Part of a small language model's weights: vocabulary 8192.
MLP neurons of a small language model. Each row is named by its layer, matrix (gate and up: input weights) and neuron, and shows model dimensions 112-239. Each number is 500 + 50 x the weight over its row's rms, rounded and kept within 0 to 999. Numbers have three digits each. A neuron's up and down rows have the sign that makes its largest values positive.
Before each neuron's rows, "fires in" lists the words (lower case) most often at its 100 highest values on Wikipedia text that the model never trained on; "fires after" lists the tokens most often just before its 100 highest values on Wikipedia text that the model never trained on.

fires in: "first", "one", "following", "next"
fires after: " the", " his", " The", " –", "The"
L4.gate233:462529524550410558553552569508472474467542498592569515514424500480495554556556516477405531493611506437483428521529575525509581469548505490475490504414513556523457408626447479521471475497437422565541428466540568421418540542561587514550564575626450542471499486392492575553502433452552509440478529590538473419525485521545543471464486491528525491489587464491415524528371475425541519465469
L4.up233:446436530515409566482438552538474540441548480460480331561424531471520515478560460515502555383559481493495444550548526472428628385554522392517519579480610541443449372579555521493485609500556498562529493482569541547523522516555552508454464463503538502483446534549512568555552478474468553589511483489514494542559437508544510546489549444449550509415547513477373561533430404492578458464492

fires in: "is", "was"
fires after: " It", " it", " which", " This", " there", " that"
L6.gate685:444515586488422482516368535526400510518459525520478533485526509479506435385523354466497496530518574454477503405469406531553477540476541470502561553502589536525558505427494496466410509494486548513471484478412476499436542521544521506520484531501522466514495530460458524500614451524542473566551515519407414510508427549498478550567504553448585514456478496445390477423490495456492433542486
L6.up685:493524426532549465514505502521450579428400524614500506576520484534595477498489483530593449444554552472461443541440503490458492447416412462554552517530447500552480465505524474522501513490513592476475491507542442474524462408457526447480542539507505522443513603382468580589460550457517484479561523551569441584525596398446522583506488481572549513474486562380503487454544511419551555484465

fires in: "0", "years"
fires after: " ", "0", "′", "2"
L9.gate418:524570522450566462520437482548474398468544498495519526431488503603539485532527484493536375444443557453389515455425560553507490459489485488459411507511437484533499427526431473528500588584578481439561559424406432511440461567522461511589483559387508459450470561450503589482495471427432439535528492510497450494510533379553518471612420557454538494516425483589541499495520526556517551476544
L9.up418:445564415475467496499557442551498508425535521589509484468447518504499527552550497519565511543446428409517508378537493545469567544490489501462395526442452513536493487509512444484565493508534515525514575506488493479452442509472484506544554466524493550468520478547504463532501466508502489554617509559539511467443491415451583517435483469473523454603457504535603503564490475541518446438441

fires in: "the"
fires after: " under", " with", " to", " at", " in", " by"
L9.gate611:501484403497433481473569485413519567392579558489586585574527501481547528450484517478502525481523499416673619496460544492518458501498555652502573502390502452443501539371600521500480491479528481479557441535496421527526460505566494404568529487503597524429443591495423505571529562544517398439529591587443534551467483498430474472436559513482473507531523532476504432369477571541492477493484
L9.up611:509510487573473523510487430469559488432518484523485374499487516510502464517469491506476542418575441612525483490467481531572476485465536571573474476457513513417536454499443495446496466474451594602475493493514475528546506561525533516468526486518523474507535569513504595462521562533519506410456496469460484537470530602481476538496480407553484536446517495442491525477536495587543488379452

fires in: "the", "of", "your"
fires after: " of", " in"
L6.gate1172:452525486521472471607523356487541552533416516473506511431476431495472501613498461485525579419413457399585613435478504484472393517508519545614501468400494485533563491345487519581514562590509569509459551517510494506439455448473488514566531490615574563542539447465530516464490429486470477479562470457514487465475616494488476539530518541487501499478473505515486475501587499537452531406498
L6.up1172:506473544488459455463433480490512505385527389439464542628432544430474510506564481473533522462504568523554489500527560514523539517493432571542565577494483435497603533540525566489586525561449484585528516487394547369485478501423519589354495401501509540554578544480506465476387558557552521457512512396544516495487469481432508608518447515489489526507403439419447349501427571413422464377489

fires in: "6", "7", "3", "4", "5"
fires after: ".", "2"
L9.gate702:510391472485485500476508518442489495548492512504473541504519480469434555523504527441500539463501488520469531588472504525526419553527513490534516461502474581391509447476554467616478608486448509522567456430597435515540434489379595513560558487419495554449474514441398575496510474461446543423508402512562526593423506511543526557529385514466540549471512505512547486552449568546566486454501
L9.up702:508500427470455474555543460534507513486489479553485401542481464515529439530461557586404533463415371437472442520534380442465499417420530492509493595398536628552493539458486599506440480419585474440500508470380447567555553501511473581539475451481477523585497430515476519453540493533512557533473594540544526546612494433541584427455504556463457496495499430515479478534504514494421509544533

fires in: "which", "what", "whom"
fires after: ",", " ("
L4.gate1092:498480588501465517511505610595507551403547479484502526444384463469482474437460458418549563436453450474477504577503547552540514483539440549502488469508565412464500513490476486552561445534477503557503572459572410454423451496518472471468481458515592493563574406497467444510425608550462407494532515557519422523554352464518473496463465418511521446508509483454414545432529547521537418585460
L4.up1092:452525553478520484523507511561519466355607513404492570494381545465562493473517483488570545459461463485419542572518526517478551441459462493507529491528489472455459550445488491572579484521511465498485518543577415513472526489527495528459518421525589618599485443489467536475472566560476481482504487439498389471527391479535480451445453506525522472529596454414445526489479536523528466556428

fires in: "however", "but", "although", "despite", "though", "result"
fires after: ".", ",", "B", "\n", " a", "O"
L4.gate752:534534489480487465531446409638536470543527483491536487427469477596474494571506467428476482528482447531539534511440462494520504510525511450459545382640480476569626532506488513532487496467511479459407488440494533478507535514507425514382537431462474562466497497483534474454526578383493501441376483582510455353520605551620516472586522440476444599457405458438526435555515546419509459460409
L4.up752:515549563441481543561572511603438534529552515542551503490523455577554531468529426470445455504477429592467515571556438513516502505470519421469468416603526576513609555520479381471509508502504480454433544538517512479583548564534468495475513395448424566483484521463496506465515522422539522510461474524550477366572546537604584497614480389532443612478420475507474461637468483456516404398439

fires in: "25", "75", "15"
fires after: "2", "7", "1", ".", "3"
L4.gate1611:434547534472546407489606531459597564485529520535497452603456550478530487502508544527455566470533544655530477483473487495518487472537453503523532435501493526547510497509528529499486434534533527480402440523584496558455526466537450558586434542502498518455546473474492492557525496432539534558470502442509525466485508521555504527470499444532556522458422536478532423505449585491487572515570
L4.up1611:507589523481503433452540533467484606531501434532453564482480489539402463459543527519565493583514517541586549458523584514603550495505466508469516446457502470489604419490428503526519429535444535470446499511556524489486480515457451551544492451512515459568514515467570556468563431504412458505524458457501434556515473554559548591514538532555418554483552490532533494467495502581508491510503

fires in: "0", "3", "03", "00"
fires after: "."
L4.gate516:410451442520512428558592590540485578498545472552474482469502445481499447509488451507474474551466442483525499506493480565452452543512510579529465346330439481536383471451544482549603444552482419504468396465466499442583498485474501562606408525532373537511496506466550568536621460524536454535590528498536430403553500515534453513424530540443552539458430416583608509490514399520462459543488
L4.up516:457539488480536462511540515585484529506533442543493525457537476441469414552408442476502464580471471480455475522467479579429519581535457544549474389306484494475412488415474498626560522449490470540451485421461542455575429514485491524485365526457499532508493518472556513549541455517588459574553454541545504403613533509504462488404400487441538554544476429581515477535539502593411442564447

fires in: "2019", "1993", "1996", "9", "1991", "1995"
fires after: "9", "1", "."
L4.gate1174:606459459501521528575534504510505379498521522447483560464497471516531506482376506453424566647457525525533571605456476544469387436485438434490519452437557498491578513505529483485464554490429510524491504502459454556512406511467574466514524470444538563506506475464412529584428556506526511453496513505477566464496618525417448452543492568450520570469457486629525539478592416512473508425532
L4.up1174:585447471482480495582512457466512406473494586431583608443484508501567493453448562497364561515471564523501546504482531553545380477529426506475475530610478514552465536527458457504493544522471520524543486440369437487455457551474522419499535504456563606528467432559434462580575517485539552496505447496517608462477588498460512514534515553491516471465480470574499473451576435436505462508538

fires in: "100", "democrat", "1000", "00", "1500"
fires after: "0", "1", " Dem", "."
L4.gate1717:489493483518589442473516451496594469538519513444437548440524521500500505590557495520529498564540425522406483493426478506458567545471434447489505535494501520518466563407463497547405478578507480503363514457550466549399438543486526520522442441549454497492467516510580526451553564585557505496587539469495466390513451454447462413512528503512549396501506514471454484565551580537542549458509
L4.up1717:420589511538463468482588451591445522571539492450510535490604560504458506510487527502490460566512469559510438504411509464472546441468456488521507573428462455483404555465533540449434443495516530500531516504519414513479466619484490485443490565540503586457530543511538512488522525490563505540632517465485449489467452452432414460451633493478528511517495513546527484553533648554472488503547

fires in: "also", "not", "so", "most", "therefore", "s"
fires after: " was", " is", " are", "'"
L4.gate970:461579385534501499499572353437588540404518438474458446479501468468521472477496469471522459545426644500471480566581526504529505498492599493409445524525499488489465445540518461541491488388546517485522413476461585484541567484525462375478409491473445438503500610520537488521513509510426491532419533490497563598493511479526518563391606487515495478410526495438551423457448444552523552520447
L4.up970:401641418557499524470469352462585502473492472523481458505463516384544496483414449501530472585392603531467440586538556467459509520528623461415520515549511502435521433461503566569497528415530505479488409466507555447588600484525508429505469497492436464506507569485621566519497542485497453438374520432486581549555475511574501498466612478466540508373489547479499418561502456559515455547513

fires in: "early", "late", "time", "mid"
fires after: " the", " as", " in", " As"
L4.gate148:449480573519485521487516544470474576537446505545523496570539424479482475418447529434558532537504506478459476573490386570478538555595520439541623534586491428595490469428484431530492517614447517514495561528473497519530488648524474626577483540578584533429393370549592427556555582500472551578500447591569456466542491448533412558434510507503441544648542569450485510494513518552527494499566
L4.up148:480545484524432441466528519451487570545430542503605446542550494434452429450453476496459500495521537519498464510452446573535533483547465482481597474539484524559466451485474511515520521619444482509442521530444468524525503564500494618504495524577554554430456454517686465598530554513427505490572456606542502517526502386599405587400458450413432557568505531467511533445468411555508456517556

fires in: "but", "however", "although", "though"
fires after: ",", ".", ";"
L4.gate681:494556487560488501505487427548637445451561525441526479529590537534414516473518466488471435532454517485516603520459469545518580505471600460432504402511554526573516432455488508539527480470510437496510568509543470458507491512453489400472566499567492550523497532419473564572449531472567463433492528482493519462490542544526529476601508393444454526567486496499604480480433540492464415516538
L4.up681:530467515555529521457510492480627486411588502495496524537542580555445465422472492525441467522502506523477575515435437513536489434544522437454469393523524568540489426519540420524543483447478409444561559495507442447529458461487532441493584465491556520513435564439575525559430537445472521486506490525440495443490484514490535464602565373439462460540498463481528527472397511515482443532570

fires in: "this", "these", "addition", "such"
fires after: ".", " In", " of", "ing", ","
L6.gate194:518611526513525569553541473524472482527498425506510592383443503518549494381546571482414418499502563554371462535538494442525371556536597462545517556485475507468577449419443528531639464525505586551462498526517504555617516548493560475531544537483555507487487402485498548457565531522499447512426613556455412534546371518464474463464535531434479480487480560434433536469508477550546539508426
L6.up194:436583467542605509449528476534421398450500454552496491435475505561470476458546518567560616506483469538528417528554501470515503531427436522525390479448473613426512556472492534494518460476590511570506553478521413408461586527461503468539447504457454501529595390524502494457544452486668449453645510447578530459504509471554414526522485492519465428399456545500444513524486402465516553552549

fires in: "first", "released", "fourth", "second", "only", "last"
fires after: " the", " his", "s", " was", " The", " their"
L9.gate257:509474507544446436548470519485468433466482493456520492635572462529535382456472551503483484576447521475512502519506551509431468487531543410553528458453411517472528626531468480500474495519522516443525543546498480446518431543503522486493496530540485407435515445409506428545431489570506479556553643478447479387457499508559551490612439428508462467487471456636554577495496519405514518489532
L9.up257:375457504575540450563552579508450614525535528532565478560460501492444513506463463603444371489537499473472465525520425507560566586485477481455466543582489467442550501531496559498480562541564502523506511435590492554474508446561461582525532557436467473593465525555458479440508507450445474585422523352495544444484513517527509476493540514530458573566553531450445507512491430539568441438507

fires in: "this", "s", "the", "these", "new"
fires after: ".", "'", ").", " his"
L6.gate1469:415553449540490470587544525459517479476465496594513528485527549438498472502515565520508449564408545534523489457448505467459606547484565541502515315427448539454583546516417570518572421499474540593540517477568505487482498489496559479468492454521558573431510595515532549545455482469512400603488451451457419430531507551516505468543502450471487490539505413567516471490574525459513412466449
L6.up1469:488516513520533511477485525482448546547512530548536525527506541455543393490445503502409570489500531512451468494452554529509591496485468517577535422487484471492486470444425425563632507547553573574481522486535567439506495467526488576573416445535436511499499515468515541504510415465568420545567427523492454499417505584532443517468565563492452528491441375590527443451453485534478496546455

fires in: "in", "personal"
fires after: ".", "\n", " ", "=="
L4.gate291:405428500546549421487491498555552474528514506470494496480471488509464488510437503492499501443399530476489499546393550450514487450448534512596613554498445419480499516467464490517484486531598445459463575510621460543579515409558546511474583548484413439533522496405544368419533533485494486490442451461424529499480409475507523491401502534498503488483476534518444439570528419551447557508537
L4.up291:465444501498490495555474571537570474514466539424457554517478553440428457489503468513534488454330491474468543627440462552500432486510484510520498581467452432476470456532508513480529502601590509432470565544593470597579488488548552518463558546445495444527518517402530391402500477454417492462505451467494492471503460499520550501493551488477524470529449505514440471519462426524473488536556

fires in: "were", "been", "be", "now", "was", "are"
fires after: " there", " that", " have", " to", " which", " There"
L4.gate1255:484470590524463414523637469545521464525476491535500532537504452502474501482498509466532489458545584552472455482454541387547517413424506567564426521499595482485526567463549534546539433516484509392491518613474505540464536550504501518545467505583521487486443476583514462461471502476394443409478450477497509497415532469542523481445510586555612498521446564424491443539546525460529470555523
L4.up1255:404512607455501522552546483485572444519453465513497476526518516433530460522519483374554518513550508450519511458526566433523493518452449533493478568479568535496475444560547625477492411522537530414460532568488531531461564384535463510500502486554564412493431429561452489494514489498364475432514500522494548564482466486409477446427518503600521482507501482452539534534568554493540402508563

fires in: "his", "s", "her", "their"
fires after: "'", ".", " of", " for", "\n", ","
L9.gate839:525571583512477434531485453545504574438454506470423402500565533446526408463485614553521471433441561476505558461518534490561557567503465488615521498460434513418570418516490460471468467543482549464503463505606500432524465510534502525516415549574535593498581432545448529495543613455551524429473530578480544595454483468457488496447523495533554562565459498402464381465459579531589445489423
L9.up839:465452497527443451586534463537568415509481573587541409492523544519488523451433552521488504466416547573519589599577509549474544526496551500451434406469487616387531541563430449508544650480435500453469545556497471472520544465435510576493519515508444462541444519533494490526511554513506507486491579594487470474508502475482543482520406624527564524471545539408565448486451493511561460514544

fires in: "other", "however", "others", "respectively", "later"
fires after: " and", ",", ";"
L4.gate1535:438546486442532432608492439480440589516493488513485562464492481484570434514506500471512442511523420482404430557539606485474525464490483460516553334488432576552538498509488499594458574404425492604427503538507442462436443508475491495450540552532550543420435541512422523567562501415445495482451558425441523457527486460521542458591477499437499487533413459474469480527565500475470455517554
L4.up1535:489467497452526372535489397503546528468464494488427589499549548485502466555542466416542490483566452623462432536555590450534549502499467504438497434578477506543438523522476605493535547355393439531497422555483442366481499543523477497512527574560538572539459520504461567571513523475583472552478531469461505480473479495505542507488414553524414509570440517450479407486530464477609510508540

fires in: "the", "of"
fires after: ".", "\n"
L6.gate1428:547517449530541540500467501471392475527513610472524536360492483510426396498507532478492604394378468495617467498564564493512642421509502459487455489448518529461553506507414450515474504511561534526484464475460534535530505475530524572484559470567582486493481475349510411476467506522560448452441519537546564525535482513436479517511477513522513494541497467492543431531458426534427430453490
L6.up1428:490593477437398436461564525441534514463540495423596523594567427506491518507529510579525580465530525510467499576527571578491531559555562539572485461414448489506585479432474499423454505479403502485417533561506536461533562506470512485449496504550406584446530570484545434499461466523493480503518546459477437431424422549536435584533458464431441510547454570532458535445471514547491436448440

fires in: "time", "country", "year", "day"
fires after: " the", " first"
L4.gate1101:461463393396534519551516512471487446507486521529464473458470474498418541573486557477452575504484567584483503585447539631477448451427453542510511428437500522539562492532431492496495511546489433595468540514485533356413546552441498506445435556572506505513552461562397530432545564421542501506588473515561488502510487537546447589537436490551511502464500539469497500490528493562469451565533
L4.up1101:434478428460547512517538446421458455489508530497533587423465470519469481517537546473441555452497550572455510604474526585416442518538473501440553446493521544592600449498459587473508557507479471512472483415519494460429564578399511438498396572533480509472476478544444421458501491494491486515526457528524505474474491428590455521565431525574517591470471497519518446471532506550495538545498

fires in: "the", "a", "s", "of"
fires after: " of", "'", " is", " was", " as", ","
L9.gate1101:521491491419452565430556417461540468470514544519461524453412451448588499363532597532471498486500503511466476482497527524437532455516558529483502430508474441477522458416371543532497581439488477516506547583538487477501540517479419471417452441520523536509518568517472548567492486556500427491491527581560535565480564578550531478512446465456532550536467478550477495513489528513548460442468
L9.up1101:389509523503482532609427504450532481508536452433538422527459449532615486427524489597529455523434485522536520440521572629601546514495425471464396467563504507449544471490554529469493473468544470564476441476507528454571575478475458508485452442553505554387492467522543553537512513520416381481515463543525546477528548513596428501496461476450401464447472494567420501505567478540537505520525

fires in: "was", "is", "became", "not", "s"
fires after: " it", " It", " was", " is"
L4.gate177:407568465473415448504494497514477505557429417476439481428570497430538448557385473500522551493509487464452642539571498459457604453439493473460513632538579517517606512475593523548500460491423521478497440536446581417535509448485498533574526492384489444480545461522507465543531509491418501523435538524437550528534500536512487555421477468519488483480501586497553475525530543541505451543539
L4.up177:411515471496409442482510480478463503507429470477515529487554471449500386568457455495552488524516473408509628486597466465491602478466516440477519657586554461517560544432635529611438439452426476466470468516465574484578468494454504492625557500430516440519518381582489440548507528545454507504498537567468445554533523546468558577491528481521496444462473543473513562510511513520604477512528

fires in: "the", "s"
fires after: " for", " with", " on", "'", " of"
L9.gate1015:535581539404411517507457470453525458459535516443498540471555602549466403548491515528550547455514397587460562493524591438544465542547538448526481446478424554514554523570457479517583498553517485515543545471581622427461436491465472539517561419425517511537547565415612450541472483449578537500526562517398467494481474430515529405510572609502501502525523477471434545469391491460595415460399
L9.up1015:493535456549459441430542431502490459468487440583531545526436548428486463438475504518517398527586511510555438570385593581527508539531601544518428582456512470386545482550624459529437449493482548508447504487514459430553518485516474513492441479471537488521458524549450467467535487588467492474517533558456419505472500613559547510485567521536491525557604517562454493521546477450465510435533

fires in: "the", "to", "my"
fires after: " on", " to", " at", " in", " the"
L9.gate1086:534568490501522626521514531501550534499638533444482537488487487557516603383460567504500489435499503542501451509440499431499460540469518466558409498429481493505533593449538504500448441482447538563504481509551495593489538530533587520455530551471529541547476583582593548450471522470552434444442477449580529379483368554441520581529525461487525486423562585528479459472557427562513562490550
L9.up1086:514554443523502439417446561521498464437465492446569542465503520434475537531510533576452435463520476445473527526493505480481434470498525505466508526427526480543529551551508533511434550506588474498574442502462470514458448410498460557411483443506566444535564507479569515476361436434527444496565547501425458524413502483527498504592533525471498523564472447494480473534559597469605514579601

fires in: "was", "also", "being", "therefore", "is"
fires after: " was", " and", " is", " He", " were", " he"
L4.gate1042:458530508501447494545502428405597528522351446516597406502590532469553535371543465444504480497578523519434547509470424505502506347473535458498470483553520529554445526503441435527431431507528502543526560450459537495543500416572412461502547515558434510514478537502535516519403556471547510527461589449560425540430440516589556495425452563562414403467481487462498464365438597415533504475488
L4.up1042:423544450490482541578471402399484503502412472578608436508595564506543524480496474495493483506555568525390493482477466453470504423505508444488564490538506481508431567542414430485373468460451451474520537487500573503517503456585439522531502525495442474501525552523522565458454539448512481569478561440521450539424457542572463425451456522538407409471473499466483532334511532438557516461495

fires in: "is", "were", "held", "was", "are", "established"
fires after: " was", " there", ")", ",", " There", "There"
L6.gate118:512459604529515492529618509450536478423579503506528464600461606380547460493432423423516497474500494513582522454533584509419581554429524579511443567551514412548535442549505465594500424435510610489454518583454510457520513421500507460545623399510465475483463469498507490501435532553464543467604451456487455521577424506568513519425491399617543403445456563516503457508495496516477448545459
L6.up118:432500521489561434547602527511583484468586441492468539527512561384499485573549474493443472469508536426576556554490487443459575490483436460494442529571529452598356491554405458517493552474460430466459524483567554450431483475570519549489400432560495443532552473546387485540492575522562455542510494448603490543522522522462569525480506500440464518475454555433501455469423476417550473465530

fires in: "the", "his"
fires after: " during", "ing", " of", " after", " to", " After"
L9.gate938:425483449474528536552506392485438492537476512508548553541398424589428389512508544448478504511529523491496607561655468491450493538528432561493534577432471454469560389527421394495437463528547576498517543574554519568529526470492479484474508531536471463573392575484479527464563515466542521519462449526452528511512474516513492476531467524478507533482498529566480471447535493420404468431446
L9.up938:531479467599493479513492502509499538541507539496449450503439499429411522526526477461566547591439469472541494502545506441517527473550537582519575427391468530457499563507569569536589531428521542474543504552473513400465507405539521510351504460504544404496530435518518503544439547503483531478476433493561448586484430588441481515535516567598501510483623511502553507532525458455536459498538

fires in: "the", "to", "s", "of", "by"
fires after: " due", " to", "e", " of", "'", "ing"
L9.gate323:430572583520446498570607410437561386477459571558615555500566454488455543432543458411529432403456613497551513510519522516436490533508475529590486425461507468453525535467462548535560474447525525558440390501394478463591506527500504468475531516531500563578455444506450551434536501504505460555457474534551510483580451457502442487480472477517522552453498495483470518484472460570538555421480
L9.up323:502479464546599502471511446484543464579411552488529457563405548587475504502526496506478478429507589462491437498527549552526495508496488498511581437500471516644479484479540472538634477520438566540476479517460527446530417529544501507615492571454504504363538453509471525459588577491473479584529478532568589431514475569415472476556495485529407519493561595526452530455514514405471483503497

fires in: "10", "100", "200"
fires after: "1", "2", "0"
L4.gate743:538547570471503462507547533460538565465507429426511547427550518462461489514489423497496474523499464470537499555518577496461499502558480456407505459505532537411490507510522517538462549508537478620512523494491569477374542509469422559450379522511487461498495462463502476458527483481513511558531458530478365469455461504486391445404509520514534444481495361541556533557474489491517438461515
L4.up743:542510541457508410483574519481562566450509458434564537472549519503456507512484456507473461479426498562515519513497554479427486574522458468453522566466515497458516530494507493494464598553565459555442510502498523531387526505503491500463385550486518507535507481452495476460501512547495453593492395545481455459383483432487431489466512461573573424572526385479523513527529551501491405456535

fires in: "10", "100", "106"
fires after: "1", ","
L4.gate1646:554571554366445482416488569592526517511458549492513590475589474441486490472521520458502497452496454529512431586511538606522573528496474476520480475456526522384469599479527570494549467471433487524528517529548512502488493433385439559545538586534535517461490523461484475571534459459517590541454479627532480409530475521519460444512476497513394445616509455470421479499580475495442495583511
L4.up1646:653582462403484456460472522597456591530447486545529572496556488477505445468425444521526496461526462542528457608550468518464537499464488461531524474374499474423475572474508537457579436487470466481510513536464453494466523419356462554600444613557489535504474543488514514513556399504482568474407422546440477481543467493451440423481535465510407471567487518386388494555538540396430534560447

fires in: "a"
fires after: ",", " on", " in", " signed", " to"
L9.gate1294:574457423529479499486486522492437536479418589444596585510505521520602510448497485490541444457416423403472451392437506487603513531494499446572596507488546470464556550475538512424482597439509383497476511313610432477510478440528465559494571435450559582495440507496506590476419483502513543535498402551466542572423481512453452508550389502520564450501526445538415521520469444456511469523498
L9.up1294:486426520541441528445505434470564458531507516616513519510565505535486381540527475489522503454578394445387555479489480559570525451533511565547483463509551521486506466455490559535544613444498439448458466589535510535428470441569434503551563561517488429451515513454557527407464486535554555582548525532555492512514572485550500523562468571522429428391552502510442495553545515520505508484562

fires in: "2024", "2023", "2025", "2020", "2021", "2022"
fires after: "0"
L4.gate333:475414500376525523517560423442492572553433575437585444408470459550461621460540538554469591471511591524461522443575421560422505481509521487519469583588485421474581597483479463420473496501458523533517541517416464513448437435540549442493583515516483492546567487432422472531546475494498499491501405496453498426387484536455478558605546534427402508513518466421522489521495378395470513513401
L4.up333:558447513481464488464559448481513538617458520393535464416449535520448515513542545579529574497561541544445551474526432503463512479405529531515484534560500456409546546470428461443424505458458519526516492436429490502486479486572562511455523587468479508577546511525502466502565443539466492555552496439396463376453417522437442524557555478505430451515567549492411478477507447482521565540525

fires in: "this", "a", "that", "one", "same", "each"
fires after: " in", " the", " of", " to", " on", " from"
L9.gate659:523547538495480477558572499569597490554557375397622580484500505486491518571517501488467518469514431540552493496376449555503363579459473488554562493511502546473539499475501518420370538546520571500445459460520472545388528495458539469581456482537463468467532600539469462558521453443532477469542485521475507463469500429479552571521455487447442517560453446505516498508473520523511524449511
L9.up659:548513494545446539476509396519578477537534501477502515535488501504481408563483570475501439442409471479491453512487473546625520485414502485458544465565550509550531519499505574447401508502461537465455516433569397449463488473500494570485521444542525425459504567582458524449511560484511408497590594515450484523545580533493503523456484528544539587527532477492541528594488547413575452481554

fires in: "5", "4", "6", "8", "7", "3"
fires after: ".", ","
L6.gate608:467506434634508487483461570469542492557494445509478517502542543495515587511392539496528539502438520528540473586467519497572497515484462528374541427522507481465567490523495540399502494461436431473550563572545483517538520585441516415485482543461413467557433470518452522431550585540530485451551499461514505522462426521521555420504608509622503588505472463500569497543524475605553518446431
L6.up608:417461568455402535586582512425387490501549478502541526427425411509497391499476515400515465461475486506530540580570525434573457491537452578497423507455507533500509455572478535457497545472503532446558534573451529496560537605474568509409443449568501456490439449486537501532462453487495546509470454473421465525525538552494566498525503461487444463463539537476557496527562519454533474447502

fires in: "first", "second", "nws", "third", "fourth"
fires after: " the", " N", "s", " –", " pre"
L6.gate977:477429562513468516554515483455630474503518435437558474529468476532468553447541472515509539450553559495503466425481539489447558445520527511597466401505453514532466528528534543482488564428487488479568429433437514542451519584456588546554514455567483453510492534488450585557535485472603503547451559510458497527550490561555612583572445373478611489596504477532514516485490499497587512443491
L6.up977:452468450378550481451522518442566421459471581466465557487493395497405563501478498567517502454462478503462550465561475566452501506521536506534552483478480480440542574527484448476472488470469489456486481499472519488475401546530560470571534587540482438499482471575515471525454531542502521503447538562470501489529419472423541539586523401423556524559509437582483490536531532550583477531434

fires in: "2024", "2023", "2020", "2021", "2022", "2025"
fires after: "0"
L9.gate541:503522567454495474470533544499502463448528573527429461551518531569479454490519467563474476466540478492537518489616438494504448470523512473485530481588408463457582562573508396535504528511527414495473496562486446565517587475516510587446546491497587429542524601468398584476546555372528484545519579470512455487448520537573535554518548479576494534470539473436427476443560481498459515497494
L9.up541:531528521495537466479554498501520451481472586492486446598486501531447425496549488539554503476487521449514539508528428510523438465408476495496503548576413531410493563529582402516479540470504418458503558547464477566504552527544558531496565486413590460593522541480400552432538553394519518513488544472497465506477429497632592563495552536511439498477515430392493386443525467496524494480524